config.toml
n_kv_head = 10
activation = "swiglu"
norm = "rmsnorm"
norm_eps = 1e-05
tie_embeddings = false
batch_tokens = 131072
MLP neurons of a small language model. Each row is named by its layer, matrix (gate and up: input weights; down: output weights) and neuron, and shows model dimensions 48-175. Each number is 128 + 32 x the weight over its row's rms, rounded and kept within 0 to 255. Numbers have three digits each. A neuron's up and down rows have the sign that makes its largest values positive.
After each neuron's rows, "fires after" lists the tokens most often just before its 100 highest values on Wikipedia text that the model never trained on; "fires before" lists the tokens most often just after its 100 highest values on Wikipedia text that the model never trained on.

L7.gate1239:172199172112110155133147159101122156137112119109108090084102110088085144087159178121166123146095162116110155112101183149159140129123163081090162075114159128126122171097137126119128082162133131129066087106114138142063137169078121069173153116201095104185121114096108117132137071138133159085120097076136113146184166127115161162073149157099129091106136125130113174095120122146103166174138
L7.up1239:132101186082098125081174156063115097133081113104199118101087132125090135109194147123140120109068109141144233129078145156146105131102130106099168094139148144142137151087120067108128128110094145131096131085079163148101111118070143093103143105167038105163101108085138119148148137149109105114140118055171119131149164162151179156112196144151108099128153143113113192071155134147133176203101
L7.down1239:113122175140133150111107124130166122137099132158125144037121131154082071094186106182149163126086113191108153108127120138127142135084181153116149137117129138109060105102204118148123157106080114117094175089141152140107081171082130113099180159174097162118121142099137074158134126120092125158129107097167120177100127139113092159117131124146109125106108074135112111083164152096142217171097
fires after: " =", ".", "s"
fires before: "\n"

L8.gate610:137081114133080144147092112085167135102146120109157111091100141098127106100141122177151069148115126122130128175113090101123119091103165210120115075195101163139124135159120107099127117111186136129097107120179184140083093143073157131134137116142185117115118083091126182112145150161138187148126170179125174222085090130122129163165180140108093150138142138156121113131095097145101122089146
L8.up610:213114143118123151088158132059131116117102082102167086112103165166123117147147138127134081112147175155145097139144120098112086148171105147209096108100100144136119129118143127128152163129143107141101135136169125140120114130158175094122165089158201134144124114154190191132179170111109123112106096117107108164092145107138105103109103169115141165115149128214144130167090108126090087146148
L8.down610:178132085070071128158093175151189096125082145140177129091121146111126115163100135145210136110071115116141111106119116138140101094161184131097149102143096098110159144159094075141144125060185127092152145094138107125105143123154157143125075152131137079120152115063150132139124168090137098136175171110131113111180168150143160062079183170122080116119143154153139138080159097118125200146133
fires after: " |", " votes", " ", "|", " Total", ":"
fires before: " |", " "

L2.gate409:109130104123167099118161119167065125126073151071128137095125152125105137090185132097076156133094100221074111187114097137100089120168162117149104113167117098119163143142217131118104114110143123110077100122169187112101123151066134125164146126152161148136100152118095087092115167102179129125147134106135131129096070183150107141145138144070099090120128121069161178182028164120137125159067
L2.up409:134073094203113164113162181085086181128136179138128132132152186066136124145137144129117051103111097111123148206060179141108041177122114136124089141215135139149168084102120091114103118154102170074165106128170130071162162157109223109138147131166180124184127103144073097141150157132125126093106143084144137125098159116127141096153146151144090088078104157106086170117049133115150154132117
L2.down409:135132106149108138132103099146102108152159127157110114088114168121137161120109153116062119120113148144136125150098150135076095090177116095140072080165119136125141116148099063157134152082156154087155126102097130119100077139135193129149166217139132082156058129072116100115120107131154164100156160128173134147088106160121155176136095185081166117154127189119128200122120132123084075146113
fires after: "1"
fires before: "9", "6", "7", "8", "3", "1"

L7.gate934:137192192106134161110173107211045139083125095114168180146169122132103157119132100136135133116117097114125136193108110121096047101138153120087126100142102135061167111129154167095080092137157199130140183082075148051185161072114145163143134100105150112149129184193105119083076106177154102096149115150128151118118106117088138100118132107074143126140175074118101138174128190168141126133164
L7.up934:091138103095146129134178142188114156109137110128186183137116135139143074094154137188096057152104095144139122169126150150136106087110117099118151138134168142111145144113118186137115148141176121117134145132097138161156121144087149194078123122107114109150096141103085085076153134162134105093154149182116107125142119092158144053180151103102118102096098113114126143137138172209161192103122
L7.down934:123121145127129121074146113200126052116073094106180169139101157170110125089088085103121101108124147064204116177106119161152084129153130134118106095167073171148125074101132069071091070119108160129144115071103115108116160063156170094084091116155099111150188134177121127099061108126135122126112080198147149143123070139103126157101187109108132101101138078084139104197138096123108191134085
fires after: " ", "0", "9", "–"
fires before: "7", "8", "9", "6"

L2.gate866:097154086155145171139147123092122141182106196133134077093117140168194119101144147134077082128110113127107149075164116107126240163090104124161076114112113092169072103114151072121114137151085113143169103181136167077123102181127092074152160127179126123142145165092088108123151124158113169159083090149120160135164118158106095064137141100105066144116103120151140110106083159116144119127156
L2.up866:153148116160145139134143161102130158143128154133137134118169098055134135139154154181140120111115133101070115105105141086152169180116131131112104099107160102233111133084105145124128109147139117094151128169137148129115122149129153192083083156121118104100121160147140093112111153193084102125110058131116195081141165138072198152111113123137121165102132137121160172118151107094095118139155
L2.down866:118139134127120150193171104154127142060087109089109101123127121125099105150125148168192101170109117084155109143107072062114146187116116140082140122100123122186093172146075155168126159124125122101163131159204148113180127092144080122144104054129175137145179135132151204181169157139149055132171146184149160193118152140111153145073112159124107153092111098160102129134174165081122158139148
fires after: " =", "\n", " |", " Ra"
fires before: "\n", "-", " |", "|"

L7.gate1558:167152123148155131169148127134174079094129114178150163085065147152141132108116156121098147106068144097145125147109060068180082133101097100141089154141124126143160122165105138118147044079112113084109053117149152138084086151062131163133089119146116124154137096113110133129129099130123128079107074136161091066099190135148080090136144117161150116157126112118131123062172196132169138154146
L7.up1558:081130094148158117124126118183153125067084090124111148097058122100115103140074117167122073105028129130168121085126105152147080131086051150095196099152142122145112075163102097134120109123125098133096077122117119130120085172110140080195073127078114118120151154121112145219139094121141112126145098080097175152119146194141127130162079100183103249079167088047176121133170106124126112180124
L7.down1558:162122107098119084176111126235174153129131087146107139207075145126118106161118167114146122100083139142185169105149099120140129128100095155145182110103187097103153162149111124142181163057082161075138114157095122156118080147083125213111103123160134157139148112146154052116168155094160078127150081154065131087080153199119131064104121143161157137175239108123091092079135161146167113181208
fires after: " |", "\n"
fires before: "|", "\n", " ", "-"

L8.gate1392:118150184167105148074166148184120177091100147132091119169157134151093100159139164118170144142112188163124113081144135146132155167141081153161101122125053150146139146145171131100129116177129114116143123131160152180147080136143138124081130116116059134120159134132183193091061159147082128098130108158127170143159074108173148162115172090136119083183099109117098159102068208116145125113103
L8.up1392:139088170133179114096145153134072121096065170115111205146110145127107132102144166101171140113114125168129127023122153105191137099081108077097110121091101120132163128159123077162189128154112131080179130065157051166182082061211140084117073128105076145169127114107118168142055193154104099112170116158137118177130079142120102156159143165138127104126156110136126085104166112132103145131108
L8.down1392:151096155152155134198107152180131116096121139105135148134155180100118131115124060133190112127150134175132086081114125110131083115099101072151103173074127120062132134114135096161143099152107108065132180115120139114151123091127145109140123133155128137124165111147125136167080099122171091116158144151123134195191154144075094184176142076105105132152116078137123092118100089140116115167125
fires after: " |", " "
fires before: " |", "|", " ("

L7.gate444:083208130123168066148177139129121104190165137140141138144097119053154086105101130124124169149069174173172120162104130160132127166060092168083150128048091112107125127079095119141170141176113168120137097109136099095093138130119130123068109098142107104105123127158111091135140133105157138055143135092137167136129095182159112130111141137115164143150150142127119065152119136201131161157162
L7.up444:112124171131132060119165112161094109117147149146163090130114139166131136182186126137107161128109092153142132103111111098146126127170141147141110106103129127073104072138142134167107213186100160137125108103118148079085127171076133104148104077172077109104159144136140120146131106135192124147092150078127021187120114125159128148103158093141117089130140117128073122170110177119150115141164
L7.down444:132093143161159104154128075094149132167105105166138172078109105202164130112103101091118146105140122158129139123141068158089100113141106172143092154180152144161142150116131111116081192161112123126129141100162122158112148061113142170143103121106125093086129054095124105065128105140142112113166141062129166183151170099131192143149138130123197109151144181111149106106124172108139079078140
fires after: " =", ".", "s"
fires before: "\n"

L7.gate920:136143124120156123102110186072157097144107064077142148121064158120091128085163090075148099082097152092113136139137137111067168112100086163116116142103157149126098105115100170168101089107094149149168166172148147153127099095121137143138142106099129107108125141098160169132114103146151140171147143085057140128099204103074136149168133104161132151139139146111133105131143086136103071123094
L7.up920:077098122146115192209074134097158139089111112072150084109145107163148174149109149131156145141147102138101220112157139117078107114131114153113147131113094116168154110118123165101118124128124202121149091087101124157092092148115111154102162118149149174135124143142109140128138081121147180154155095106147111118133117139138121190162129116134146163121164146094132154102143147127123073160139
L7.down920:054127098166166125130079093144070116196132107080147146121151124119066131237134103133184140152126141107147113124172097114170085142097121109134132097079127093121158138115116074148180137114156159105165085100126095135129171162107095143095164110126135179140123143114090138126165129087088087076149127114128129098089135109147119098129067165117115125049110140101172173085099090108176065092074
fires after: "\n", "|---|---|", "|---|", "|", "|---|---|---|"
fires before: "\n", "---|---|---|---|"

L7.gate421:106157096189167106072148130110145099098199146118117089138132184165127113143182176126144086102088135194105106216072156103181121156148048104139100063129137109128141110152150112124159154138123113082143097120159069178099141190145141133115182160133127128184129130088137135091084071163148147166142183138122107158122118067117165103113097165080166193178165128099117119100092136121146178129148
L7.up421:140128173114128124136149119105100127140115163179147161137126103110116177157141116129108120202079115102112152118122120076110196148114156128150124094139147086107162119146143115117095174094045112188092075081126172093124073093168094099092130162117122160123199112088099094110184125093200097121150113122213106097119088148181134111122136128088126161134130143084102094181116135142086136143128
L7.down421:078145168142170144109161111098167100176142026154215121160076122124192108141148105138119151079168142096111143178103131141122182107179094122147123170116135171088139174137153052087083056112128085104131112107135151161125100120187196065136162162133117122146127122144122097177163150120167122110161097111159196090089150104168068174163081140147123163099110143140151158065142165151155073070108
fires after: "1", "2", " Me"
fires before: "0", "1", "2", "9", "3"

L7.gate1281:129145152120114136129086120123077124107197194090117047078065193138099129073089104093134115121128176163120075146155163168070170177116122129047122120119089133126182117116041089141102138140140117112125117145113115103082118157092131174143088090150138080138204110157110053115154136086106146156117192164096126089126114118047047219124045142160089184121131148089081033150130061107119158108069
L7.up1281:138162118145120145046117168116158114201136134162101130108121076144123123124128118140144141137127134137129129096093093079137156084166099122177111085114154164081111139085197182125154080096153106095115177150128094134162125166132131111060121174132140138120077112102131104202093090116119119153104144145086146184141137114099121135115162092184159114131145106107088121098118150143165130136153
L7.down1281:092161167129175085066139173154153114178123176088093163106176079133125163122167129123124125115156114139113092094092206113142121159215133087109190055084118168114150131121172135135134088123164111142117108089114139094140114216131156109155068120129151134162100151134126162063205134100112157110066139149139118145175098107142170200151105107156155081183189122086099159123133092137090102117085
fires after: " ", " in"
fires before: "9", "0", "8", "7", "1"

L7.gate1367:105116104158111152168132129169138090176142144111100145088066129130126166089132159097104101150156142132130121134090125105146153113086121122097146132093138091147119134089135116104161122087105123134135156175149085097094101121126082075146161147129127117110085084143084151116127112125156125160148129103180145155116089156156103178182153087139155192116147096086160108197118121106167149128123
L7.up1367:122132149089163102118132168114134182124136100132122130097126124103113108176164145162098106159098125165081157168125126119128158103100138146144167135103080153147128158146107106116109134108144161152133178141106118089113129101141081107126200153133137062089147121110111186104145118123142135117054125094115116111131125153120123075080130141139120154142080184121067112131136146132123104088146
L7.down1367:130127119103122186135090107144142079116109112131144102161098114103176103106097120188185185143156173142173162138134116112097131125099134078137137141114107176117076166125094047108094121116137124150148092125203134149099126145132138094075127129109115145157118132136135113132063127135148146063084095091103173132116124119089169124067151184081105174120123121105081138131135124138136120131101
fires after: ".", "s", " =", ")", ".\"", "\"."
fires before: "\n", "-"

L2.gate896:079159100094154168141098153138122159105153118138178144172146105108077088134141128113162123088127200128086069150110135093084085147152126113098124134097119139047162059183108071115145068133102076145050117058122158116149150142150202128149152124007210156129076136103152142107119117118147097087074153097103111138134123132125140131169138126149129158142154091135154159105092114109126086148088
L2.up896:129144103160222071142163147153122139203135131084178125138120132171113164148217144116080165044138123116129125107134036096098093113135092111128079128100116066084138027084123121079098136139093151123107044086111112130101062160106107110160135153141096143116109087172115124096144186148132119163104147123172071177174158125102199175137101151142072125102092132137141114100106126152123098077125
L2.down896:127142091192103037172099140185141136135127203091162162084087179172123160170172125104135114119173119131135171096133165089140066110102131110148158107144133129061110095105106125149098081132117161143154115132134100112051090160088041140202165116158096083106087104129118106127130147198094188101109132118155129100146148145083174146086152152120131119119094147131119138135122161095138133150125
fires after: "9"
fires before: "4", "6", "8", "2", "1", "7"

L7.gate17:127138114136100157143071180187076155178115115119197110071131138080136139110146123127117092093177086131143073151148076110060202122147158119062142154116117136148166169163060129048088117118118162140115142159166124120127132153198096154100131101086096153168177105029104138102200139074106073154116104150102142127151185100125088109126133133138143178104157139101085151201127119075092100063158
L7.up17:125085117119158142147160188138182108142056159058145160171128104126069097178111138082127122078105119040105143132120102122093101137097127085097184112108108153149085102122171156165104132162113187144096165125135136099149087088073153152124181147174097134136099121117116091108130068094151068182139134129146162151093177156133115126140142106163134171137150122137131110119125112137138103132125
L7.down17:137130135090135136131096164111143105105166078194112075072183103091197143177121075127106126148108134172071095104094115182141083177140133112127122102054124054154127167100093108162132130136166190069101153185106073129105107141152157087147074126093110168184154131091086085151091119136103087181156122126156101130095123101117154180120168086123087125070131112137123076158057103170131130128134
fires after: ".", ")", ").", "s"
fires before: "\n", "-", "|"

L7.gate49:155107115123149068085113152097210106091110081107126151180121168121167133135146155090110099114146098132073102122105031134122126136121120123159098146085156149081105160150087149154177169146110150133112132134164133130119150085117166187126139104188160143099108156120123142183067127116144126113139063135188131105158107060077138129098106092056142170156166163114177056151162143103115098128089
L7.up49:152141088152138109127122123118141159104174112106127087086093143148104123114168197161167151093091090114103120113101061090143103159115128163105159156110147089126130128131096160165161133150155143085155113087151109126067131159129156125160119126147126163128119141143108110137047159075188061055114147113073144085116121106111164146113096154109111125154093117141184124101167131113118102154068
L7.down49:181130083114143159145114149142137109176203129150120120146118108067155166150189068132167131120100123158152152148094150153121136130193135132086113063166178138113159150160148124172071138128093113142140173101168097107104093104054192157132105141155116080094101120114119082190119104128148214183155110079173157141108116050141178187168177015145149137164143179131163093075131176131143099170184
fires after: " |", ",", " "
fires before: "|", "\n", "|---|---|"

L7.gate1142:122135146136172121171156185131147131125163171127128169125162123185136115166128138088105130150083145128112168128154116128177139159164128128098171056098183113111120076114147110114160118118128063130068087073150183135115118102091094156066090141099106138145156108123098098145096102139096109142112153146148148141088128114101082089092136071156118194121130124099117122101106096124163087145117
L7.up1142:157127130143173122116096097121121138070080089087101136165077143064169121160135155120173136131123089162122110119109077029102129124134102185128187110131158110086128100115134137149139131154141113209148126182156121101125168079159074093170108169110210110059152156146150138102112146122144089139110117111155139135108124128119127129097137146129156111080132096110156119133104090134093170102158
L7.down1142:126118191115092162073164164138173078114090153066130154156054103150089101117115103130170110137069126176175121129195141094121160148131104130128044153155184096136203129138124139148143093107108137142095134104108093121087139134049108133095101207177123119111104117132064128084125125139122154115096161115135135098111117144142114121119133104107115075080175091148196189136117063158088135154134
fires after: " |", " ", "s", "\n", "in"
fires before: "|", "|---|---|---|", " ", "ing"

L7.gate752:165089141115163071123112132163115160102158147154172090125117118132163132121125155107190084114087104098181091138103055133131091111156113153143112136166085090156069102060188140145105101036157093104084122103117062097138063143116136094194066140133123154085114184142145151085118093149154114133198099162133094098149100102119104076114123070159081157144136134033153177145154129137135079107128
L7.up752:102115092190200172180101101091142162149112164120151022104139104103131128086078151106156105121093139131142096098106101121157131049077130157093123111092158119154145135125126116135103106093189142152174110103126186138129103077108187155164095095193166138094109138200162137109074147113071120144121107078123143126129096127133158131125097146117159070131108127102116144121156105138066134121074
L7.down752:070116114142124109074090164105140119155096186160150100112120164167138082133121165091099141100147114134089183160182148151075182137139116130123086121147097141105152128136142122128142133096116148175092092122158180179168155132109048179115138070108103173119125066152142120096104174149201107138124124095159160111160184111163187181110165242137137125125086129123190103111077115173183135163140
fires after: ",", " ", "1", "0", "8"
fires before: "2", " ", "1", "0", "9"

L7.gate1255:135110125115101134198145157091189132113126116109143140087101129150167100088125101127114157084171168122112151138147145123103104138134168117128140137106124024111078111111126117077114125195156183114092158098119117089188159183120139137080155122151081070072112153142135098075147073153179074081152138105131139111095156165088125140072079122171166132119149063125103149123115128083143108159068
L7.up1255:150118126116108090105173083113188110131092143158209164116146154086118110107165145149148153086141143111140075098120114106126120143131164158092095141133133195090156144110153157119130167140123134155100156145102146125174203111153134084129170171108128131098079123111169168111116156176145196140146183085134113131141138117111121134066144086111080121103100136127119081108122129115098136128125
L7.down1255:102134122188132024136122076168081131146072135117215109100171108132103073143131081086083106129143132149059120144074110098097126126143178149053110119110072110111102146139102113102122123160134104130132192123149107032113045182100145244119125110098126123129146129155121192147108112151164172142138145118123139090146162118164131137122113133075088143160103119117118128132105124164109128111092
fires after: "9", "0"
fires before: "8", "9", "4", "7", "5", "6"

L7.gate1055:148123125149144194148182130170164113184115139130176119148181124111154127155101171062121152095139059115105165125061125149151117141110124132153133095103135096113129149133139134172129152122125124170182113111142105031146109129116196144152124150140114122147115110091115087169155146145153052047105155124149125130169183130106136160117139132098110133073112100088131172108087088078114207150113
L7.up1055:123114154133141116161157112142169044179124179123140112110137141137087157135117180135094105130047117135174124148137132099108144134151083127096094114126111107139112129162104123132146188138081117115125070110074109158149148131136171101114106097179091107096125170105140142136106131115140107087128156097175084097148148114068110134150162163087042169071205174118152177130113093122137192158076
L7.down1055:089103104121126077185101130120146113132102134108138177096103150069122162130114086106097161134197165132126083172087149153127122153115151164183089183173169158175144153149188164119123144082146104109119101071155098167088175179094084076121153145085146130127145158070138130153125089181185127145153133135124144158133111159179070159161084156193160163152132152107086185128152133113104072132126
fires after: ".", " =", "s", ")."
fires before: "\n"

L7.gate1659:208142131073126073118112114134118180052149147112101099131092154139130125158131109109120130181144115185071184107159141146149164097124078145103155090149158141122145119101077117152164116161120118159162111135165122134109111100157184119107072107119157136106083146105177089145090136148151138127105073165171184133137153050114112118139110109127133075189073120118110100137173150168103132124140
L7.up1659:170171136101160066097111080182113109128145176132134103121056170105138151117214172095100107109089140189117161151125082166160152142083068117121116158097136149116056135149121116160156169133193114147157141149096128067162081127134170127131079164150143120119090131137139098120064083136181117169118110098135186105097096021144150148115141087099141062184095126136109085132103187136179134136123
L7.down1659:119106111130125151115132099168105109164212146198146110116146142105123135174149132110137088128178161120164105089125139084090133089155130101146151050176135154103153120152169144136130196134129152114098109164161155125106067110141240123166124129065107103120124129112191140160159097115080156142197091092082093144135139107149093131164171151145123127084081164090102129118072106132058112129170
fires after: " ", " |", "ed", "0", "---|---|---|---|", "3"
fires before: "\n", "|", " |", " "

L7.gate982:203090192042123060140157130142163180135132201174177138089102089103145148114157137150150087169083077197133135188146103192128056119119114135102172143136171079133146111115111135167153177165122157133090180112126083101075130114112128100099135166120107068097112119129160136180104101108139142086161123093164177161138184070199164133113159113184118198101169118128162147074114164119104090115140
L7.up982:176110111097080168073091149122210120135153147148153077150169110101125152163164132155155093118089111144175167085164150125088151121163120106098135080107138093112181105074099090146117116073145164139115139124132097101122149122101166143122090135105120128090120158094136067136129100115161168100150089138160101110186122129122145141212166136160137191154160128110172189063138180124102145102160
L7.down982:149157132118128108149096097151164116110156122148150125125136172151135156162152103104061097185149072137129155129134110129122162100139127141126065114089104169138128124161102100129126115184066089128117117140174098132112081136150155100118146125184090163140170140147092147146182128077110160090127149131142130149106089146133153150142076139130145123108091094124117070110105110079093098184153
fires after: " =", ".", "s"
fires before: "\n"

L2.gate1217:107130114152109142110117150148134143126175174138144090163064208149149108099108123127154168145181218139125142145072164125122172077156127159182168117143085119131118158071113091101150073128185137092079175159153121169106181091157140134150145179121157102086135116143106143128121106089090090200133115128112080155175150179189155146151158102052133092135051101131097099174140157164157061122106
L2.up1217:089192162094134152098093158133172126188112182120128074127083185105154101105112172142118214099132115181111113180060109137158120113142093123115115177117082101066107149058097143127129104120145137119127097139138107198127174112173161142118138136134178115115129158044145126094121147139159079182144107142102145089117139152148132157149108148031202109164070109136148080140129144101120085139183
L2.down1217:129118117135104131145135166119143144160107157112116112099107080119128151134113132125154150152151158096136141106168069129126116177124057108091101125186121192123142087143123166096098160130093158179182110121088114125117153163138101105176115129086150152123133173095163137136145100160206180118129145127106099129135138131099147066134135159160107115134172130071148092109130134110112120171118
fires after: "1", " ", "-", "2"
fires before: " |", "9", "5", "8", ":", "1"

L7.gate1280:156130100134145117160141112132140097107112093110185112090110128064123124143130151176123173112176148122121159110102130185099139083112166111115141100065127133127096104124133088155122056085124023101135085068117154165051109139141113156124169167103168024193108081096109163150158149065098095125142163102069097106134111092174136100163108160097095141144137133067175147122022124111144150105118
L7.up1280:120110102106134119157176110114124111170118130086134093079063119145163126089159175134064148147120168132138133109131105129114106078088073133120066145128109134135126084143139162125130157086173101139137120102131176153175108163072127123129152127215076064128139145112160120112168083084139176118098120125156143122114167147138198139116133150109167168127131159136169134057120125095103175119122
L7.down1280:096077110081116168163143163160113136130157135115116166164185091141128169109097137094125175147095103101163138110092088129089187110143098100139152119105089135112122120097151145185162114085122157140216150141111084066215145129117120108128128105137149192191180168128108148121103077151096092145178141092176116151119092126077102109152136072144099118088108090157075109159132149126162148149089
fires after: ".", ")", ")."
fires before: "\n", "-"

L7.gate40:061163124163139076115171052119097125115144131085142149136140074092109149136137108073168157082132148158110139123084157091089119134114103146112113088126127092124135127052126124112146122118075152110152138095159097100096127129167151082087125119131109148098149137125123109130142112141165077082199135084153102151161145116114124166147160153150160161141173141163124112140142165065168158193138
L7.up40:188170128171099070125143119158126116107154147129165077188127119087128149141160171099148125123095112131110138158121135133122142177153067122080105135108082117114098160081109126083138188102100165096147116088121141111145121090067167084159106076123116125125114116084079073116097088163174095062112159110141080115104132173136179178093146174178158144153138138113161136168093172126215153181150
L7.down40:111145127130141076155159137141129188144157137145113126159094102093102094167106116097142140090139149174120159117054163113114148158121137166098084124188179124146161134104067134172128110067153127102121161082174109131145166056101157073086106028109134119118167135139144115122084105092099087145128075145142109143159147126149094141117140116085154122101085133155101133148088174124162116090109
fires after: " =", ".", "s"
fires before: "\n"

L2.gate96:120083145154144125146114132198147153155167179147132085117041082103144197054166159156122111151054141170108110090160102119155088172080089106121062138119108074148175064101096136103077131050177135129078115107121176091084121126067170131161111098085133153180132137125143103091095100138127147103131137159199121148136134166119151084144157171089179115132100120151087120126128104183092113166126
L2.up96:122117142127052083084150204030161088075152123092119143109076149101133141182094099148162168098120161087141093137150111136148151148147146148117169071112119146188087167111106086132236112170135093091129177118142107132157187114113126153100104059162140134152112129136108166134143126099071097116115092153087162099109159112121084147092117083172154122154158124137151103149099095160143154114108
L2.down96:154115106144136104080105199100196140070157162140140082084142155103113151120131121123110127123176161125131115166075143172162099080116116098099118133129064073165126127115119092142155145090134212152091118106086128084106099095112096130176089168174149160114086133194122116150150103065137082176142128133150096128108158123150114151124139179061161079124177177132103101201129079221108076156121
fires after: " "
fires before: "0", "9", "8", "4", "7"

L7.gate1692:082158196104147174140137113162129069129206146157216164107098131103168097061146074134129182108088123129140182089163126075170095148120161081108099167099129168106130080088101103141112179164128166109125110140124145143117119145103091095164096073157088075129162168115139105071122158185203042169147122071164138150130175143155176126129178139168190094094124092137108127095141148127145147180132
L7.up1692:125141139064169150141107181146161137119171158106123088125097122101177153146098107140121162125057144106149171118122122092142120142131105095094125127073149119065116151094136161085135150164104081189150166103128106129129186086134159148177103110181125157162121123052100143169103139105060079090131118100139090160110119141144147147104118115177121056126064118153157151188162139119108161153115
L7.down1692:115103097143142159109204075156085141120084148190136164124120166083101125147094129112076128166150126138133159081165106214107121151155103120114159102158049122142194060096105078121127118150143161145168114135148124136120189106122136119125145105125138136123105099094124159110098113137189150069159125116120121116093131195078103120134116125096153039151164137110132131145141158123113115148152
fires after: " =", ".", "s"
fires before: "\n"

L8.gate1185:129160097167094184179076146125140133150119133086134052145118107144090113122146108201132155139221128172159109123177121112127148117110091133124128169141140193138125166110086106148063143160089111131146101122152065120101163088106148148139105164152164155147140112150078118141110121108084150121103150191135093090112097107137109129135095087128101124149161127135080111091099132133166157079087
L8.up1185:083150153099078110149130155165163072152129077177184110125059133142151092130064105164173173124105141105145177114100154155129166094116146161102087137090107095094147151105148189183049071109131141136106096133161129154097186168103113125110122145155074136154125185181100131138106165116172121152199130148149103107042198123121117061150075162148153119133106102075131106145121085126112197114138
L8.down1185:095101100136101100088087159066185172098091155181157189103102095135144109124103125115126084107103154160209107178120189184116098103126134068107083115088130101162101098127169077174065143098165132131167182193130114176140159177182155135135129099162129133111167129190193128144137196160089171111209151086126159100156119110193109151070172116120161084143162214132129162063155121134154147124139
fires after: " ", "\n", "3", "2", "4", "1"
fires before: " |", "."

L8.gate651:124088150133139108164188077092126119128149094168145127146084180127150161084108183079141108088090106131069110119102160163130128138138120146087104084181096179181195109189128102105168147167129160178101084109050121108133153190150163199110168161131108091085152146158161159163094123086082151150096120127097111154160180113159125155083164174164137159182136126124085137138064166082147115145126
L8.up651:108133128120129102105135078022127128173068185085124159137125102140164145159105104094077090139130081232089058157135137130110158132133132170138144172134161103061160148156166129110139123164165109159141158093167143104116094141131182199112128198092108120156108104097133124163120143167062107175126135120147116142173181113162122164142144201104209131116143054142147087136134189110131121139121
L8.down651:123188176127123111138130114104059109177182113129110166116118138082166116157143113131164105158174189125183134099129145085139140133136112135119142121117134143111129195128136114135189099175161135136163078107127143090143108099079132142107115112185136163132174102196087162159108192137148178097150107077137144219096155164147091128107111109130139153085148145121150127104095082145177093149105
fires after: " |", "|---|---|---|", "|---|---|"
fires before: "|", "\n", " \"", "|---|---|---|"

L7.gate1478:073189142062076122117173108146148145122178139152150125152167120143187170128125085066162139087165130137188110070129120149150130067150158150180144055104142152145157141190080076149176099222103114142140115117044145096098137160166113135098154157138146101110140121110142108148168066170171094126123137124139081078184094095082117084164109156155150117137120062111108153111118165168098149113063
L7.up1478:146112118093122137071174113116206156179131144200080101142101125111119153087148131146125098135134135098117129148143115134085066120113100140111101171132175098116163157117100125132160160071137107111166129110087128181143129141139150139105172085141153105137103140173159083196147149084080103188080136147104079141121183071136149083087132129127141131131180182080080148124135144125147048153171
L7.down1478:132120105104067178080130141112132088176115104143132121119156086137136117168141142086163129065095128150146094128201137126143197105090062169088178133160116111159144096139067100137078112166124086134073160066166086153116147142150128141128057102107149108070127124106095131189074099134174150080146098175163100144126141085122116075095162092086135059212106116150134145118059134163100084122138
fires after: " |", "---|---|---|---|", " "
fires before: "|", "\n"